python train.py --num_hidden_layers=21 --hidden_size=512 --num_attention_heads=8 --num_key_value_heads=8 --head_dim=64 --intermediate_size=1344 --vocab_size=32768 --hidden_act="swiglu" --norm="rmsnorm" --norm_place="pre" --norm_eps=1e-05 --positions="rope" --rope_theta=10000.0 --rope_fraction=0.75 --qk_norm=false --attn_scale=0.125 --bias="none" --tie_word_embeddings=false --parallel_block=false --init="uniform" --init_std_qkv=0.0274 --init_std_o=0.00423 --init_std_up=0.0274 --init_std_down=0.00261 --init_out_by_depth=true --optimizer="muon" --learning_rate=0.0128 --lr_mult_o=4.0 --beta1=0.93 --lr_head=0.00582 --max_grad_norm=1.0 --warmup_steps=200 --schedule="wsd" --decay_fraction=0.7 --decay_shape="linear" --final_lr_fraction=0.05 --batch_tokens=131072 --max_seq_len=2048 --doc_mask=true --train_tokens=1103000000 --max_steps=8416 --dataset="wikipedia_en"
MLP neurons of a small language model. Each row is named by its layer, matrix (down: output weights) and neuron, and shows model dimensions 0-255. Each number is 500 + 40 x the weight over its row's rms, rounded and kept within 0 to 999. Numbers have three digits each. A neuron's up and down rows have the sign that makes its largest values positive.
Before each neuron's rows, "raises" lists the tokens whose logits its output raises most directly, leaving later layers aside.

raises: "ew", "ial", "et", "ester", "if"
L16.down947:563463511488422481510570487550581501519529517490523492454480528509539489453578518485560503527508499546455492454513567517513496476534534513528414505483519524442487513449536551544582511507478462447509487447507467503462512493454425452578501440557508483527588503493441474513574473503502502477530485560467548478504469462538452549483535479510569480468507446590521497419450539498486516507496516473519475521488570498541477492565505427525502485512498474541457513517493512547538465475409519462427462499435418488487522503511504495572492520548450460535495464472453517498509459543443536497466520462497520462604527523454614453558531474546526495476541539479441551441539491444527544456514480502457490495488469431521506522452493501524426480480444525483567540439409447471495526508450455

raises: "urs", "ur", "ux", "iro", "au"
L12.down1007:500498537469544537545469481509443527414508532471514452476513532460535448482532493457511496534532518477482491548469509466562501475516516520462445494513489431528516416457478526502573529492510552559460547514566475538533487532487568522480519496515504551465545519518528504518458559536552487506501459490489484519540523497528524447434522439472438515562523517442491531570517517549523467490502409465538539496539495473539520514501461467398418516497535571558460536523463477544486508525514415553517481643469465568514543495491482514548449475532511469484525498478512493461515519522580523586484456526573512487462474587529448476460486544497570479449505479538523469492482427439444552542525506528509478513467475462484503439475461566474455547418488437487484498500545569482552525498473486

raises: " magazine", " journalist", " newspaper", " News", " Daily"
L11.down132:453517556429486480498504528509421487592461432579486513488506477514530509519429509501465414489510452587525464522519477500586501501466507451511419538493538510506508465441511448476509466466494537530518489469452559496493499519402494589431404531478467512460527530487488512481509573534477372538480490490472505537492542456524455448460466527471518476538431529498525495447463489508475457550506500449458467487457500559514398461479503580526540509450475490527491529393480527473538564524479532465487542507492531507482528523550511488464477481505474452500458526513471572489520581554526453471460524464573530453560545475577497429450465511504487488502479507501563470444508450573410427479502464489489512464539496485518456555495579490424510488501496493554539496493558474541509496460570509

raises: " \"", " “", "\"", ",\"", "án"
L13.down1027:576567502488531512551423477433513475447579515538527440522456450521505493434528513535502395576525493451532516472455474420468519546492504529446434434512409518401446543405487617539567485464579499496538480504516507472519486502478490511485486477483514511400523462531477516454524421486502482509515503460502507507501453522523520508506520441517519479524469495493497539550453510583479471544509465524510503518465515496555499517489488401493508543515560333406568545534472591497493460529586527470482498478546483431533508470470462532521546487537494503498547504510478492449532499438468447529566504465476508542428455519505515517427466526474479513468468491554451504477520553436468512485539445477433501509529517497493536466486522478569478509459495482448510537497474524564455552518480420

raises: " being", " a", "ine", " an", " having"
L12.down594:477497518481543440475480466501452478468519452543525389495434437566536537536550515473549456485477471514427489514553585507504531507505441521487518561465531454486556450465482489492480477511518520455500498494449456422516474437432470483545529545506530518462546488509494521593484493572510487513517523513553537442508493475493515461544532531454497483411553477498508429502507544558441518503563573481520553398473528589467557508518539507457518432498546465558481487457490467464484494484489484441528510512511424529458526476479430478495516523477501494528503569512443502436455573496585481551507520527476585495489500476572509596518538490585551543573484491507495451502514477523452504521504521518492491516473463599502441512557491535512527507520449526521583521450488499499514531492509423

raises: "mer", "den", "borne", "nal", "der"
L7.down243:497445459529511500537452501568551523474499439555545508435524421505515442503490516503482592554611517581471450532491440525458426516473501502569524535474535518529488513455483474504472543522515477476506479558432443478503503498466521461509451481470461510462536513542458493488436550496589435537479465540505476482500458487541587487588486436470458498457459494573414495502529484539500563544501459482529524566544509531505468540461517556463523542515500483509485571537485523494588482453590410456548530457592531501560484505490476467516489463484491457519480505516505483512539559554487527483485473472513480480508523524547455494512551522481500520520505538502490443453508533476502540524513534555544435515537474541472526607478503419539502452516558497430481485509526504523454559543497467

raises: " magazine", " newspaper", " review", " writer", "Review"
L16.down962:469522485449477440408541541535522512470470464517499475489478491486570567497454549484430473581464504532551492521498491500591541516454522481585450531511513547502469547443496504543475484426467523439482488478520489444512534505523492566497449496439487516478586515547475549552497480519482526548556495536525503458523575506471512516490536514499424515560480512462535527508552551543499527465524541478466486560460535592494472543469487595515529551491506558552509500483386500549542509470408537491446529491488518444497488447519516433428487519515457484493445570508548550574588561557519466491554445578545503488514535480574481505488412534464468496464468615501450460467567462492501506463484531527459461474501512490481478533470552437506474475475505457461476531468569462564513522502502532

raises: " a", " per", " an", " Over", " Out"
L16.down1318:467394492493507530480517553566528493445518438512476491517547424552558546543451434523466433503517536549494500564506531487543527462529496465485515521504470480512495442527494475547494446574433551528542506528510469504534511510490520486474510516468477422454526511432497518568475552539484546566482504461529480486476602471463457478563533551485528509433513436484531483491450587515463493491430500502500524476433539555505473473527561412525536539403456448464502502404542539500481467560494462544472436432515509499479500508487470457459458515515599479505535490536514485517526493534507567458467530458484472467528556514497495547555486522480531488534566518469485524525434482478464602535504510482514473598482458468458458435524481525458467488523472513529511540410492520455522496502529499

raises: " October", " January", " June", " March", " December"
L16.down326:475489432447520491477512490507524523495436494460480535545508485534515564544588437491552497480473531523519549517516506502485567572455444547486464568458559505535561515515490529497555487453486552549502434404473571568489573491599561422498499504532517488470484499458489524461551497498519466542525516515551441524448511506485588488499450519512503474481562521491533507464362510495506501522531518444517527471591478459492539505517573494517475504555438628537551467490516528526453477619535514576549571478524513509590482460533543514507515501506451501488498525501533449477528506454480568497539521519496525514443546464467521548537526550527507598458480464479541555517546461419486524556458481488552528520480485530514494462506479394479564453571514498552477463513493499508568473496524473

raises: " chemistry", " physics", " engineering", " Mathematics", " journalism"
L11.down25:524521552553515524541516519498387486529498488465433566444520567546494532489512478546487474438537508476503494522465527446489581487504451512532472482524513473490503501417543484507497557541477420484421495485547475504496442530391507508482483513542468464488561481496465509485472487450452522449496442517507565529526541498444510448483427517554518416509477568538554504486504488513511418528540496428466550443486519462487465459479578475529504501444471594463568540511506426503570500529529562498453501476552500542458558544489518487458510481514471433456548560509442493474527525461565521477544491563467509563515501484538522456489504500494467475611553524545541524572527473449534457432554538550495501432458521557507521518546533462431541519443484511429518494565523439573526480506477522

raises: "==", "As", "===", "During", "After"
L11.down824:525481519566438480509517492548447452505504475485530461499521497550463476508550473547521455548495563474535441457491522512527513510550454491522453516511431554512484526450498529488460457477455487530496493541511510535484511514444556566552458506486577511536439526547515504491566551479478595500502467504521506534456490479488522503513510547498537396515501526517505497507448485493507513449538529513552530493480512544494485544463488499491488514557525624481561462501544556440509548439544562487450477501458550539475505452540466449492516462503509531570495491480558463412529466510483483560528517476537495571534523446486513530473495447526470449527482434436465498423522455453516458545480453536530515499464437423533512527438521507525503542500524503430472474476474529478533535471474491

raises: " and", " or", " &", " et", "/"
L16.down1268:475494439454563438562504508580447484459476554493521445438501492424495438553410481442521542480587496472491546548449502528483523563453463508454468506531474534514522477484531527508537531453535496495470506450500510463553481489489482504536471464509491511465454504554494571507480540511527524555530532505524468470500514398514507524480521449513516484532478480469498503565473511498531551548535522561466453525443470623529539540556462510491498488495469436484460428444525462477493437486437534557533534479568494540511483572530558558553482463518528457527563478509521549500472462486468520461473506558465532566498492551445449545522506531529576438485486469542533598457517448486499520547484482570499542495450524530479517492476547476560522453542507466545468574521496431495522506523477531

raises: " October", " September", " June", " July", " April"
L12.down1164:616556451524483455450558505436505463416484498495450558525552484484494509488489538546470456490563532483457470531513473516512474431604485510474496579513505422469501429454567497473509496430473462498508446501478508478447492477489473484551569477531512482560505543517508447508497489489481504469540470549518445467483545509442511518476541426453483504559476560544582546519451578563525461435549551467509514482466543442472531535467457558452525507478466497520416494552472472494478540575522535500460569501489493466460440477439486431510418481578464483574526562445530526546485485486508504476514482520462482503498503552541525483480586512483486543448537498565516483534488496525466526455549541481528549461506454533530533475465509516419458493483439494546517460509498495536438462564495542

raises: " \"", " “", " singles", " '", " gospel"
L16.down748:453503414478483519486558478494463456421482437518605440538548588455478537505593467461420474506532432514508553455444493552492466509550519515548500475576453465436528515422459448514435438493555473484509537498514438491509499469557538550503461491478513564536510414556443466471485443490539558481475431492454512538481526524477493520548513496437503536508479516498498496462527574550478486498585490511503549537527502523494491515444482570479479582503539466422473533472457453538456470485576500495550495500426464485490568537507455490516531522495525464536556568562516523441521442473475451450484538565453468484457515451497502491530491463550448474537535520503462543479464553462476535484525390498501441534472520522547522468398489454460540486517522481535494505479447485492417461461492492

raises: " January", " February", " October", " December", " September"
L11.down459:537469527422509518483517572502539505494527504481437518508508471538537465524499535534452483491493479523491467503522514542534512508482496502455456519510459533517512480445609512455494492458426490483477420455515530439493572449530480411450553519488570478554494480508424461499468533484554453456561576562477476515472522491484534569472439469498582561481453516521449524465448538526537493480564495434466420471466531489530467469452524580540537441478476563488557482494450534508510554476499523409503595487532573536470507493480449471470514506560461473516499512502453492503477517465474533508555497483468554495569496522493476528508522523558364541439536515503577463470526534523478500474476475495477578521532534496528539495486507476518580478474451497513521501480555509462449512573502569

raises: "ear", "ova", "ic", "ester", "et"
L12.down981:479418475541451536469495509515552565483473482517532506493449482483518549529546454441534502546490408535482485469454499458418497447498563486534473488507526561504448515420453511417543547481530540501519503529502472486466454487474509540486550534538473506496443518494493509407477572500533585422510567497552509489507404469513494458513496488494617513535528459494465539505529515496514485437504492475467598446433482600481525513478475512483532478469536529527436590442553441484474480513458433487434536474464467486450492516523442539413492483577512457550454483487445462480474467458520511503471440493541592548515406595476555490522470464434623554519466478507500468467542480430474522427509542482544414489532501523469534501478521542454493559509440538506542502494477494465466588471510536

raises: " \"", " '", ":", " “", " The"
L12.down384:482573547431551545537458489489451501526423497478441506503495484488527499493537513507510458476420430511510457522526488464560526492548525521587492498486539473534493516501514437530410423579585448478416499476485552568459547502484545486470465510489482515546486478484476542525505513552515490517565506462536535542537548476490446412508497540471536509451507518483382524550546530527469533478476422505502555429418568474485454483460479467540509530542495525490516533496560470515519387488567521532549529480454457508483517463463493548507522540500479570460538450484448478460494529522481464475546508514502504487527483506439537465553451482448450420476563522408477516512490520551536454432492412488488471455453474543529439480411482482488546462524534545500480435458534474573495454545535497

raises: "==", "After", "On", "In", "During"
L13.down591:524593522481444503489505534469455525496537452482452450512554458441501473499581461464506507559454513463493513551463445529535504496486501515490492482307501481490491500485528573446481520476427450542503544507524530447518468494481501495537495467485544531492503495512503486499514564546547507463553455469596466490530561439492516442479565566534512465548510513443459548533480504488480482475483506528532456519503532499428476543484473463476535438492558759426530460462545457556474501453446487524503491513478538523495499513609479466525490491496523530550538515520460485480415497512500486535509571471463551508488548537497520538453562442467468416482482485491463509427495482477587557461589560523521498519503511462523506519508518581461493542489463469544519475519518510468550486464483543

raises: ")\"", ")==\n", ")", "\")", ".."
L7.down327:489570478518474482472509539491496487546486528545430516552501481567511530462466482518477487474461414439506481562511478517526567446537540537527495516423527530465480430518504502461507553495531515501467493458448510397519483532490462440508489553453450504466563475456450511468502589538432503507446494520482430498501429451553487591450516580513552502518486482556483479495530501511473423533532513509560489524433540504519521447549514630492511366493509385495499461555504542515548507581419488470516488520506480508355483465483482483426397525477483534503528536485511538563497507473503581425529494478500554469502454520524523438491542567493526493469454460510386488509500513512528485531452477450517561524477561444582512498477500533518509501523373422533507532468532455477490490493528467

raises: " suburb", " Metropolitan", " mayor", " Mayor", " city"
L13.down1178:516465486502492509442553496514469546520510486526397487484540511497588492534433517523494533475439532493557499557583477446532490526468557573513491457367469444415498514514501455485504475499503479474539466531512421461512485482571498522454485486517502483492457581521483545502523477479457466555517477458462497522538462533453443493525486447461476471518541561581443550435514451505534493530512458500571431522494492469506498519510483485485599501481487483498457511562471503571488520565557462537567467526502485502464523452490465479578545553560447502487556414580432460577501561490545498502505475535433537526594471508540522513447575517495492449498479536457479486590488530472464561507467534484477498554481549503522456546500536511473456615539525466517489525553529515570475540513445457

raises: " an", " a", " if", " any", "$"
L13.down83:428484426571605505472520469527457478531499482456469520481548516417509553498559473510527477513517514550486485495474506463478508494554500482498520480449544454459459474531537522491493439444461498501455431466467471531476497436500490528491443537515520505465609512529476468494508544584472465503535559484480460463517454481489512525558506509428469477489457467495483506499487517547506521535463501511480455482543497564493484487491523442515461526458600432559458471516416484394502454483420513580404491471549542455477400502474452486423530526480524471498487478499471523513577520490493435513464544507454505489505432453527504511541536490523491539443523559464520507506473522515459525405421520415470465517499523482518519467482505476545392430574493493482531553515499514521518479506561429

raises: " and", " ", ",", " two", " or"
L16.down916:494454585480476460506493442473465532474494529525502515447528464482602469458422525524535511469550420467485563502497505508593499494484471474450453520430473416541528425540489541520553499480461517539500489394487484516474493482480500497503457498532489523486519503519517488570544549444508462541528522484487497465540514429493534446476454541440477512490542437473456494578556504471508516529537540493484470485446465498449514465503456467515609470541404429494470457494500509533467497434493441440541484432535488478508525528488504488487512523483523509509548553488448514446546546580532498529512499458491478476542488478452558476450485504533522485526560404517528533561443536480551539541501435496507466447450507510552480475525446477489466504529528456509531487475514475485454562469507483